python train.py --n_layer=14 --d_model=192 --n_head=2 --n_kv_head=2 --head_dim=96 --d_mlp=768 --vocab_size=5977 --activation="swiglu" --norm="layernorm" --norm_place="pre" --norm_eps=1e-05 --positions="rope" --rope_base=10000.0 --rope_fraction=1.0 --qk_norm=false --attn_scale=0.102 --bias="none" --tie_embeddings=false --parallel_block=false --init="normal" --init_std_qkv=0.041 --init_std_o=0.041 --init_std_up=0.041 --init_std_down=0.0 --optimizer="adamw" --lr=0.00244 --beta1=0.95 --beta2=0.95 --weight_decay=0.075 --lr_head=0.00989 --grad_clip=2.0 --warmup_steps=367 --schedule="wsd" --decay_fraction=0.945 --decay_shape="linear" --final_lr_fraction=0.0 --batch_tokens=65536 --seq_len=128 --doc_mask=false --train_tokens=289700000 --steps=4421 --dataset="wikipedia_en"
MLP neurons of a small language model. Each row is named by its layer, matrix (gate and up: input weights; down: output weights) and neuron, and shows model dimensions 16-143. Each number is 500 + 25 x the weight over its row's rms, rounded and kept within 0 to 999. Numbers have three digits each. A neuron's up and down rows have the sign that makes its largest values positive.
A block is one neuron, or neurons of one layer that tend to fire together. After each block is what it responds to, as a language model described it from the Wikipedia text at the highest values.

L4.gate103:476538504565504506491522520504494498514506514464550556498532423497474549493480500485505504494512518486504540526472518533500519468535512467506467482508542481511521523519491507562494502506527493509531532526491505481459498503487480547504501491497508459518451516494514504487518476554495468498499502512520485483480480488501512507491472489492503488480475494487497527473489509512493487495522
L4.up103:503527507556529502493483506497478489500507531482455525496492497489481508542459469493482485499508529509517551533489480487482510475508526465531493484538448505535480479540544500500514505564495497508522510519506513497517480466476520520498526526516502457506483487517493492518495508528489443514494500546479502530521454529534497497510459513515463527474463488501451523457545448479463491477550
L4.down103:499485489513504550521526475499462506544513492491519473480469535564485512506537508488524491533506457502453535490512521524522520498434515465528532489518521541494525480431481520528505476494514485489510522523509505508482503438502517507477504495511543492508464482452462494483487492492511469504484493524499519480531522489486493497474474507522517553508467487480457531475531526520514480528475
L4.gate104:540538495496525493496490483489468479513535483481535491509486483474508517489519466526463498490516484489526521545533456547490463470505515476474539496485482518497498506507536535513526498545539546484497548481485469447492556470546474474494493482503516485504521513472479515470473494510517513474554473490514471493498494537479534471497469465576461492489506482521508501518543503473429506493494
L4.up104:526467505530490525440488507460455496487525518497480531547475519480508470477520447558532485509529537558498561484504516483551511464483526487502552471494475547499525491499494497493522516531504471494501524517456478490512487491467524546515483507483506470516476488485489490475499446495470480452467458511493508496510521497534472491503468485500510495464530490510467509508517523516506544493501
L4.down104:483474513477491573456529518472515485506503516462532468489465509554501477495543513529513544505512486486496547490513518535495519495443546535505499446541505472530518474502518468515523511505506496485500520503490459456478486467531520483548499488521545505527471505504480547518490501452497496467491480488548489485493496522504481513540491474530473481470474529497474491512502458485525541501543
L4.gate126:508503515485528502483541515500465511495565498524481478508543454479490505517462548497519502503486466557508463509445475456527486482479525474532505483502478465457517481490473488437483471539467462550539455510473454507498523537511508495509540496521469417499469512484529525518508501522541506493511509494481475515487486473502505502494521499503507503512501505508513497515513475526499537492525
L4.up126:516493528489531469520534497527500506524512475454542466512441548478481525484518488524482528490519446523502546522486515461513495524525557538568511474478483487475472494476483480494538531518506521506479519488534525500475470509505479526526539470516463488534514468492498518498500457532500481484482499482497492462506474527498486467569501524552489480488505537510551539499515505489473509511501
L4.down126:511489501483496528468520519480495464489527545498498541496527501494521531459475536487467497507502510485485489468527525497492519502463505489452504517521464502483520506507512508475482483453510499477502513472513454480498435509513498469491490508455511532536512495510503489427486484456552513506482526513473483496497570506499506530471501516474492548488483546505501504503489504472496466551467
L4.gate376:502496536557563508509505534535487518503573437513509474499492478471484515518507484527463501462524513524501524498491517517538500469476499497480450478537519474509522532523483504511504567552464500512443525491485502487471538492503459517511474475503531464464503496489473466503509443494491497506479508483477473527502496516508500467537487500502457488465515501498483543467539476452489520465503
L4.up376:501525525484492504470511538517514484512514466477520486540508469507487514469486466516506444475522451474496493519500451521513461509498484478499459494503479456553508494493516518524543536553498507512485510528498470474538484499492510492511465499522482496500485520495494508505528496484505489511533488511437484528476478524474491461488521504510482494480484469555493511470553476485455509482480
L4.down376:541504485501521518463506523497509515478530526466510484508497477591492533473499507483512526498531485504524476466539495522521498491469551492483523499516479486518543479466455524512458497486493461486499514494495474513517463442508524512522519482520552472538526497495512506490455448482516476510525497489524481503473504491493465486520521486531479485484506511502497502487487529478484535585505
Infinitive "to" and modals

L4.gate189:515500526538529511477498505498497540518549499545526507534494476491490503479480482523489503457493489506514532531475512538496525506528531478486510494498496511454522527523515486478503493506518509501495472486511465528455495464511438502499526533537487419496516508494496502431500490540492477481529443461541508514533516540507553489520464469523492484464505497525439516477509506532510532462496
L4.up189:521439490508514561516492474523466488521480449505499515478492505497512494503481490492483482517472487509496508532503501520457437533522496489526496522518501477529502496513527443510486516481494506496483488515507475504540487501539514493487519545520471499485484519449495522524518482454492484523483487501509488511559500505522499480474511534490513448497444487488509492467499510487514475482549
L4.down189:529504478491511501494504503514490442487479474480473510517526532466561487491464483532497529496497485538468482550435515497480499520501471462475504490482504465479507478494496481489545496489483515495482515512505551502535533499456469475498495502507435495490493521500498494546505547505516494482530475494464469434530510531481487482530558535488498536508492535473475509493502514515486489468542
L4.gate557:508472478504549472528524511532516539495550529446521515491501490486492487534523543519498513467527482474495484515489463509511459543498497526511498524516479500475513511520484483504502503533546482478478496487461456488510506468525537490509474502466470514494486465505493492486518493493527512452491495503534480515515527520471503443490477518477481497468583506528491513518539477499511509476485
L4.up557:453547482450501504529506491492469513500517429451501466462515469489499454488495497464514484506497460504506483476502498474502495474486518490552517489469475510484464501490494511494514485511490483482533509526517467511490532524517539492513467458518470479488512522509505487538508499522524499507542493440532484542480513486531498504489516493506510513485519479499488518487483566487496536527537
L4.down557:514503494537532503486559494466502498464491461464532514501503491465520450480455485498492513540492538525532446479492516497522502477494475521482476491482516543502483505525478521507498548509482473500493477537527520518468482496494547488480474494507511543507515519484504506500486497509495484478545500474509473451448490532508511511449490486522529518508494466486511516490458499507492515522527
L4.gate590:487492456508580507508498545476461501510507509488535503534512504453470478500551478466486547508491471503507512512511483517512510526494528508519490503543492510500499541532478461496515508514536486481473499510479519514482530465545483510501567508501432469515475480503473516485477505523512482480455479452533503489497501527491523482465465554506467502481511493506503467490482488482532487559519
L4.up590:525526492520504542548500528442454487531456520513489519496480494480523500482484497502469494453468488495488492500553518482442472523533546496489509502520480486513480507510513466496502521515516493486479454524492508495510473447534515455482524502482475514513526523524490514550460539543473494503485482483551506486490495486494485482457473536495546506516469496501471495546468510509518499529547
L4.down590:505493508498472492576458496501520504504480496530501513478494556525498493505466484538485532481479519469527459495491505535434536503502437490496487510520526503513473516489522497464488508504461476530515541515513504527492475502483520494475487490508504497480524533501520527541480479519442508510494508538517462512478520471501497515510491504512519516476475503506453497530478528477493493494518
L4.gate680:466535528494499504462471514519496488532516513509463508536477494465555489466509504518461470460490543478519494502483493523510506482527502514509505480529484523507478492526484480479480515526506459508487505503484518500475494484524503562509493500473489462510465502538528495479466522550507477516503535524579481469510479544471540472459506512484472536501558500563489438501503517495513485508500
L4.up680:524486473493527481496491508523546546531536495507522501501504549523504517492517479509451481503470521514512541529494456501497507515496524474494483536469467482495486512503484504487486524472435511504471509531487506496488527503531451503475483481504496471486485516508527568464430520521471482517491506486472528463508512542485509470471515534504511452503505472443494509501475497518503528528493
L4.down680:454513473440526474500447488497495511535511466479484516498506493507517494499504518439485507495473523483553508523522508504516493530489442513499503507504502508507479529470458526472513456508484487495500528517467501474499540500507502504485510492499499480513481509513527504506474532537495512478480521501479510486474547458536528493511516475504539520530489463506504478482455472472505488552561
Word pieces after initial D

L2.gate105:499552552494495489484468487497480535486486447477494492504543454496477484501462517478472493529518492475550462497502526526503487508485469521495510499523515496475508491513538546526493517525468501490471493459483533488529485509479515502496490529562459498476489552555547520463503503480504537510522538454507498492511499490510494490471469440515527434533534518520466469457474497511480503498496
L2.up105:542481504486478482507501465496482484512531513467510439497542507483527485479480504481452493583470492514536505479467509505493469517516479495481480523513516464508531482493453509534508464528485506515508466480464503505493481505489512507482485495497484510425455516474541541495530477499504524500475459488515518473518461479479507533484464468507497486495509556477478500509448489533508555538506
L2.down105:477491491528513497497496510508475478502536518447489526513463510613539534508510498475502508499489520504460502529483481476500522477519471492508479495547511491555476525491439511486525507470527455501502485483480522509479501460465475511484478508490510496489537468514438478537483516485487475515528498512473517503516524542499477509527499469488506496481481504532494467498555554494524516511535
L2.gate182:458481512487492485487496482479505525523525538470502535487514480499455535484474528537497515487499494489488482526513458465496505492513434537484501536488476567468484507542485515532519576483527535436494530494463478499492496500474513511508505533490493535527495493489528512466474477474523480456538462530498489475484518515496525450505494459471485505496544552519474503479496519534506542507470
L2.up182:520548538494504501502506480459501509494480482468496478509471492530552504490444501475516519472494483515472493515469484493538457515523486507534457474523517523513493482506515561522508513469530504551501526491486522521475504468524487489506482474553516501465540487511494509512467527445500496451524491520479507448499459495516464506452482501469515474549490514479492528478516445531496493491511
L2.down182:527463450489525467501501484495508510512503475501478485500459498488508495541505505421524463534466532520520549466487498507508525537483453533473499440503536494523454499531513513498508483517535469522507516500539511488470512538528525519537495477530561497494517497512510501506530511543448470470462502495475469501509484490487516479506542534514505488506492477485514513500510509496511539535543
L2.gate374:522509481518505517521512501551474527540450485503506509475481519497499472508487518507468533530493499483517490458484513462494504521500485511515540504462493470495520505505513470462478497521475470424497537483516472491482480509518498489539478469497508497552455501528478473482487513515515480462465473519548485510512483550506479482521510495519505459491510517461481484490505483505496538514489
L2.up374:518523526442485480524502481481457502537487491479549449563511464495486461483520548480508481505477475504463456491493458504517474514521469456489514536448481437493457495512518534513490526508495477494486522479499508497502493526517537473516493484523482504481468496499516477488494538527486464497529505513465499495480488526523516484515530503522515498486508519506534479474538504511449502502521
L2.down374:465514491524529495492485495488521501512495501523484513567505502514458514519476506451527466523465506520482508527520470497481485505483464496488463524505495503488494437486511515531534498513536506525501505517546564513474464537474517475527493501506484462488557478499517544498474494494477511527492538474465531524520506503529499463489491528492520510490507521508517487506507497518489539492467
L2.gate699:476489544479505490496480524515520526523477515529528495523488466481495480523490515520460512513471497471530495495486529507522531512454517483506499508522532483506555522516511551489507536525468508493520476557454499478496504424501475517521510483502494518456471507516499502521502527526501405516530476488504492509498529541493500505516487475486537485485521495528462482490513498484498551468490
L2.up699:441466539492464554503530530498467524541462546505520464497466481509470502504505531482506516502490482512516521498503486479504517483509522492474508497505520534470514496509485517552507492478505496507505535535491450518501522490481520515516501483477513472496508510508482530482475514488479516498480477485474495427513513533501551472511490523497483483520491547508508554493506486483541533497537
L2.down699:508516519493493469488516546516475509489498513520467526497505500510459515496544491467507490477490504543491523521490525488474464495453556495499517539543475520509522526480539473517523478485478510500479527510507508498500525474483444504464486513496514479508502508466511481485523526431488480494474506457463580517494512463511515536518506447525504495477482466493537517507477529449522478486565
Verb suffix -ing, infinitive to

L9.gate341:478515518576537484479526488491470443528474502518550494488508535437499480515519536516477526511533511512491483492503517488496472506485554534546494480510500462493552531529490480491486520504480491526504508495476473422477546461507451515511482467483524451524473498507476515453501509511531546482478498516474459517498528516503541474516494499491488477466509467504468514475480503479512526450509
L9.up341:497499532527525501521544506494493462522528546560521492488501531466507499516520514517479515500553502481519527504520507487484489495469536528498499483480497521493536516511503469486510531505448455515525478469478502478484512483502462493484525498508515522526513509487508499497474479532515455514450518522463464505531540469512552499502519517516456524521474508519480516511457537464515520485565
L9.down341:542473510494483493522523493474521508490494521493499514507499475531498508481492477507497502475496489485502478505517517500512537541474448489466505471534490510530399501458512499485498520503502513485485506504530519508564487544507508502482512549504477519515568514482534492504517478483439482515503485505503558507469453475499444525460526499493519539532478520518544447468466524510513505512484
Article "an" before nouns

L9.gate288:509473509569537445508465510530500494536446497543471502496488488479529549504530521543469503470482493465513489459498504500493522493486462449478512514470464540489449473496485484532505526524524516536454503522495432469526505495478483462517463468520524488492516538494511474478511525501551511525517525512463463503498513481491495510521485520471489480514482490474548519507492513500530521486532
L9.up288:507480542507510495473548529518502491505523505499549483477529514489518508500526495499498533507484532471503498449468462523510491539497477474505499494481505435525518542490512482530530494529487538501480507491498490508460521494521502499502495474510486458452482487494472534527508524541496525508533506455451508500527519504534525521466516520535486525489492503514483524527508448470486502490523
L9.down288:527473537450488485544499556474485466500512526499483515510519499494508468462503469528468515514471509478497498479531506559456484500551480488472504531476493459476528482514470507527467505522511446510507513504496490512513524512531495504482486517513477513481518492495505522518523487494502525465512509444483529486542544487474533506505501506514470543474492474491516504472485485533533500477527
Table and list field boundaries

L9.gate633:530528495491528505477518507448494516488511479480560489529498527458506524499528489491482468500536503497504501498519496502478478478487508487494452461508508438533522518534477518483500523551497480528497511495476492478522483456503514510486491446495483487487476508512540499483475494501528527500507536528468471514428516506471468494523477523542495521473495454499470508486542458410459534478491
L9.up633:508519523485500490463502513484541488541540528479500525542493466501492494512544484494500487497539507496506550471547539528466469462508560466498491478452469488524493532498489539523485507530489492489482502511456426494517448448473473508489518512517491449545469531464537505523492503520498524474519476502496502482476508514447499489493477471524484521493519482489472557455534506493496522497503
L9.down633:535491462500468522459524482496495500515505456474545496527473480522508520497494516450502540506493495514550525453532527532478477510522547485492498463475495488529473507502491506542474499508531440473512500531492508443484499478511530512468474449477573473539497492509518515553501453526491529516536476484486555482470512505478496502499491514560480490493465492477485485535503491488466486546521
Pre-verb "to" and modals

L2.gate50:477522464549579469501506517519485472494546471520542519474496519478489537542525493488472497535509485541458500544496464505509520498464515551507515511489524486468513447510486517473520495547489480526459487538545536464495490505522488485507534519491525489481523485517485494494492528512529541488532534496496497505544508516461501471487499506493485525510465475494481530514521520507510508501519
L2.up50:510448471538511510521502528536485460540511550524527509455495492454503511538493524492463504491529490514484514521529540521481499489446518522512467499535530494505523465477516519485491514532484457509509496514486459482513523491469462497490539513515529533454487468533474454503512538504530524478509522489477519503510545504535522483505486471518488490551487513521500527486508481512503504475505
L2.down50:503490498523482489515483450510535498503520513475518486542492512579499488505469496523520490514489498502543502498492499486494452511496492504505526481510477482501479494443491486503490505466504515476508502471532488514465439489479474540549520456546496475536509504490499557519482491482422452523497492512486608524523463478499520516474492499470485503515536510505558488499480484514521518503501
L2.gate277:487523530521525478448514542544451493528538500485523532473500518473477507527507504459486464512512521546536541525505483501536495512485496545470520505527524454453538473509505465477537489551488512501513504530499498476495527478535490468498539471478500484515492517537489496486517454533495520529499503516465509494538451515460467481546535479489486488513475466488440511519500472481526472481488
L2.up277:503499540519457493444488521548488493559493512485539517482538501499459495525536507460489492532486479537493527540515512521535496504502529482478497499504517475489463471438515477479479479499513500544484478510536479484510517467490478443515505495514522509528489536497505483503518497534463498513491452516515515489481478491541505528526532492509497467484516527483431483530488499488503510507490
L2.down277:513471453506483478519512516506521482531519467477501501492500477574511531479513485508501541509469523485513556492488495481501461516461507494488504461502493528530480498472496466504492521459529496545472470500518515432520489465484500493471494478478510531533488517496476508506486500478448516487532479482480581516512476530506469512525508503512511501493522557517509484495517491465495520534478
L2.gate394:533497481518490517579508522455472483522536476466539477494447498476480472494489512539487522507516531492513511517520477480495490546489492524504506504486472486513526533532519481445506516561495500494537471521522502438492474488517485506529497492494465510534502513496505507449469451500473542481495496484535493502496547516432522471496487547474498496441514511516451517497454515504511536492512
L2.up394:486466510531522508505502517509444517497496467485523539482550450458501486488499498506459483523518482462500515509467542507480492489450516498475527424498519451520517450507483464465491567496466499508477502471537510495491561516511526513460541512531439471487506504477500496484511487504516510529508493506511482533540470488484492495460446486510499504507510462504507481531505525533523508523535
L2.down394:526491519535474472509499481507470472530478504550504522525479493464506461532479494490503537534506486501493448503491511472498490506475503514489539508509512473465460551477496498464500486516490499533511465492497517495477525484481462511494491475456518466506513512518486509504508509492471482495517537521498452494435497525520505512500504518517505490485499498464526494504467487507505503479517
L2.gate741:490476519543516492513501523491487485521507453466512485494536483431454407525523494506514521533531518515527499523477495500505474540442485489471513490488500479484580484536493491469532524534505505488527508478483541475476516502506480504504535516543476469472474538507492507448475509528510474471505486494506504519495486541477538488491478499507472491481514447536504524500481512508537511506504
L2.up741:512487517510505513535521527470510489525492485521494488497489509491531476514489490517471534514517518527493526495490492482522485516495512509467538521450449473447532494516514475419543514503498507505550486513452505467495479491478513530499478499490510461443494474519491478507478510548498490505500503522476492498510498467470501467488507489481495470488480473475503515541490547521515510503526
L2.down741:525507530498496487510482492492514509536471511548491517495498483474502545453482523487494498509506467501509453495539509491506478532450514502501531476485465521493482532478454507463492493479463534516518490501504508523495507508482466497503497479458503504536514485510517486542506561502424513515492514490473504504451488470498517496507507511505544490534442521501525482564463521501489502475533
Start of new noun phrase

L4.gate114:521497467553499469526528523498485489502505473510550491514505480469466533533519503487486491502535570555504485465491487487499502515498498481519515502519532522473491509535500502475457529511544506545534513486516538476460499474504510504503553474484492474512530483533499482498502486471514481476440489527501496478522460525492501485521521474503463521539473487470495522499525521470479500481507
L4.up114:537489486511503483490500510474502484485520439502488475478490438493481522481504468531520503540530524508514507504484493496528524497503482501484493534550507508492496500509496499539528548517515570517477516466506527502473474501495523487517533547523529534535559523468526511470499459498527453506475488505463481435529471533483539530551462469490467500533510493461500540504512513531499507463506
L4.down114:503524520535496486548515528483494497493574545445467546492481497492495509527472541506474508497480487511506497529517543499474488506499484490499507519498494467433516533504504517510504520492520483522509509504490516474447486532487517519473537528524519493472463506505499499520505506494473489493497519525486440461525513509470499461505529542514522524485488521489442492507540497479509489452512
L4.gate230:511509473468543493490468511517421528497506495502514508536490514523511466492493496539482480517494479511515498529459475495451481498499499460539465468490511480515500519527501513539502530510487483504548519464470535510482510491500527496503532510545438484503537496485533500477497575510514487499495515504523483490477445518508484413500521489500478501507506486507487470483520468503452496486531
L4.up230:508515436482476529496481519484500505496518520539493534508524464504474489492524523488533513542527539483472505456476457467470493479501475479519511433474477500491466489495500487534511519522527556521500521526497478541495494509483490486511524530523542533515494495470489480501524485488541521490485527489450513491467483503548473474490481540478568483513503486437483509494527552503483558467477
L4.down230:505479499509469533533545494536482535462512555487527509473516494482487483487531526502512479503514514540531495488499497479483444511552462474506456493488486489493477507539553517518459495466475451493505528518506535506473491492491490529489507558538508500423532494513532503502519517496448478499508510465529542503527504497503530528489471529544475493487508472517458487509471512463470502528481
L4.gate534:488539451514497464530498493511443518493502528499508517528526497472493477487523483517461479462491517495486513516455487512478455492477498503525475486458516506455475500534528507531498505515496520514489546516524499505517505461522518482515496500543490448530510559488544496486505560493537519517478502527490489477476440529477441443497499492518503488506479497493463516435542520475505491463513
L4.up534:476514456532477490500475506482505528498507518463494499532543459482471483466497454503512492457515485492497467500494526509498467450500501460496474457489480504499475504491537478526533523502481547509526530485504517567471438515496542453500508520537497469548502482497502514512497532497512512529477488558490500508461463513538466492496479506522498489545496469461497481496555520519493496480491
L4.down534:497471510521469503545488474536516499487514545440479527490510474527494495456489499467504490476492472498498515507459557507452498510491483484489434494513478504481554493480524513543507518512478500498508470523522533524507477535475529510490505470548508532479474485509518516483506551456479486486496481472514511482559514489497490513482503510576494489495480544520465466524505518470475490502459
L4.gate642:499474468530528498470496452507467479493495466493482508510529507490500487494569484545511496492490556499533500498446505511490476506480455486486477507463534493482543486527520498514494472485486527489507496492509532508460516473525533506492511521551493480505495498471521538493511532504516466522492495512501479532529492506496486496477540502483474549463499435547458505508485540508501535473520
L4.up642:487517475505503483492456474519484494459508471542517511493533511487488492476526528506548521464529498536522538476511524514478485464479509445504472528460532493522512537450529480506549521528480528535500512505473480526475522511483498528452527511528527463485470562505469497479514504503544487535482488496458500514485476493510497478515520474488519516518519478507495493489539501486505527475464
L4.down642:509471496505488508522489531522524478491501531512507526506490460510464486466529489514479466499465511489513496500465492516465459535514488501539455542526492491493550506503521483516486521451439477486495473529512530498483466503463552504500497495559518524503464485525506540503515515488512525497506523511497489482518548512497523561501490473513477469476489475496450521519504497481477488469578
Closing markup delimiters

L2.gate68:467514503565468513486497454535507490528504447496503489526525456457484495492528514541508506483532523508475475487463533521490511486435490462534499504486533515480496477498499516512502445521496513478503503457519532505479490488479502503502522533525517504502500564503510539498509522507583506516500500515506485538486496465467491490536519496484477505519473518535488483483542531501503501433517
L2.up68:504498493545515538516535452539512487524507451479559481471539504481519525523551532546505499506554511525456485499466530488510541472485482471512500526477519485488499496469487500490482485515514528492488498502513528518453488480468455500503562509518540507488456535507517531504535509501538480467492464531489495512509490486494530481505543511459498498516468506504512506476489529512498550504525
L2.down68:482480485512512506485495509518533463477489520486496512496451512542512497501466502571505497495493499516513516490515526457486490508556496529509458546549503483505517495421497491498489475479462529519494482483494506475489508518478555508490503479567494488515507493501481502510506483528500536500506531482501498500473547494516508510499517486504495504487478480499502508486486475470494515464579
L2.gate255:487505488569494513501497483537507504508487491515544510482518465449466492525534515507505506479529537503498514484469511522511518464463487484485498513505505525470509440526501482486507490511493500472492504485496533538445501472509454518503551534530525488488467543494531527479533495502580519488460493525519505491522493497468522487516537513473505504479458518563531507474500491498508490460511
L2.up255:487528508547460534532499467507494473501498496484535529500539470516487515464522564553506513511499491532488477477485534491512527477471488516503500529522518523484495494463559533466501479493485532492508444469520534519484503449476502509508519554527522523490462513519533534498561515513524505499483502516507473540508510491474519514505534465486517508500458521561499475486515519536487523454495
L2.down255:506482519513516518514500509513514468473478512480497491497478502555515497505491493581507482492503496522512538490533504497478465516557521529499484543535501481487515478406495501508469487489475514531508481490522498474490499523480561511494495477547503495505494502510478515517511491517505531492505534480494488493475540478512503505496495481510503505489476497505481519506481481470463515453561
L2.gate278:474516504561491498460508473484519491501522466453521479536525466489458506523564502486459475469513515535504464498452493524536516471478486473500502523522477517496530465477525483492504505512489481485475482485487539522474479488496461534506544518515515505501454517516532535479525507490546479449436475466506515509470497475505519528464494502500474511529491490519507501458533529500509499493504
L2.up278:506529533539519525499519442491514454526495445501523484525531460494476500527533542509491481489509493516495509491486537517529523492485474484516510512521488504468453456474531541486488434514535504513482455449510532498462455456496501524485499534544509507505469494514540510513541533519502483488491520457508502525498473474525518514486509527501510494511494510536504522498509507560475507508500
L2.down278:496484517492503522512491498502509471493472507492502506500464491583518482521486486576519489493492497522508524484530508494473472509559506540494480532524514476504499500427488498492471469483472501499509493501511503487498519500492577506496490482533509495499509485490471472522504464508501528501502514497491501492474537493516496503503519475512509518492488472504487506505486488480467515448583
L2.gate461:448534497558496514513528491482525481515462453466539520513545467479474451501556532489486474469522524511477472496496509503501525473441463470521471502514507489496519470524530510470558480542502524486560506475485542488451481481494469515499542495496512473495485531515529510484519527508549523480493501505520506530513513485453481536529508470499492511496484495530461493462524517506513498462502
L2.up461:479548460529473527515520454517522480487468465501539511485526463485498491507534555540502463509491483526502493487525537491502505451506474485503466520487511507489491468488498548461484471527478522493515489479505529501467464444465482520494506549562532516494461533499512520501527503535497492508472512505501498539483540480481481479511515493477498527533469519526466489499510508552461484455506
L2.down461:505479511497512509501496493510525470488488509462525512501464505589508501510476487563511478486499495507499534482513515484477476504581516536499447556535507491497494496412485486499480487475467529527488484498503503490477505519482578509486499487534497490510495487506494499514523472522510522504512517482496506489477530493517506504486510480513486501508468489490493514507487499478473516448552
Table row-end pipes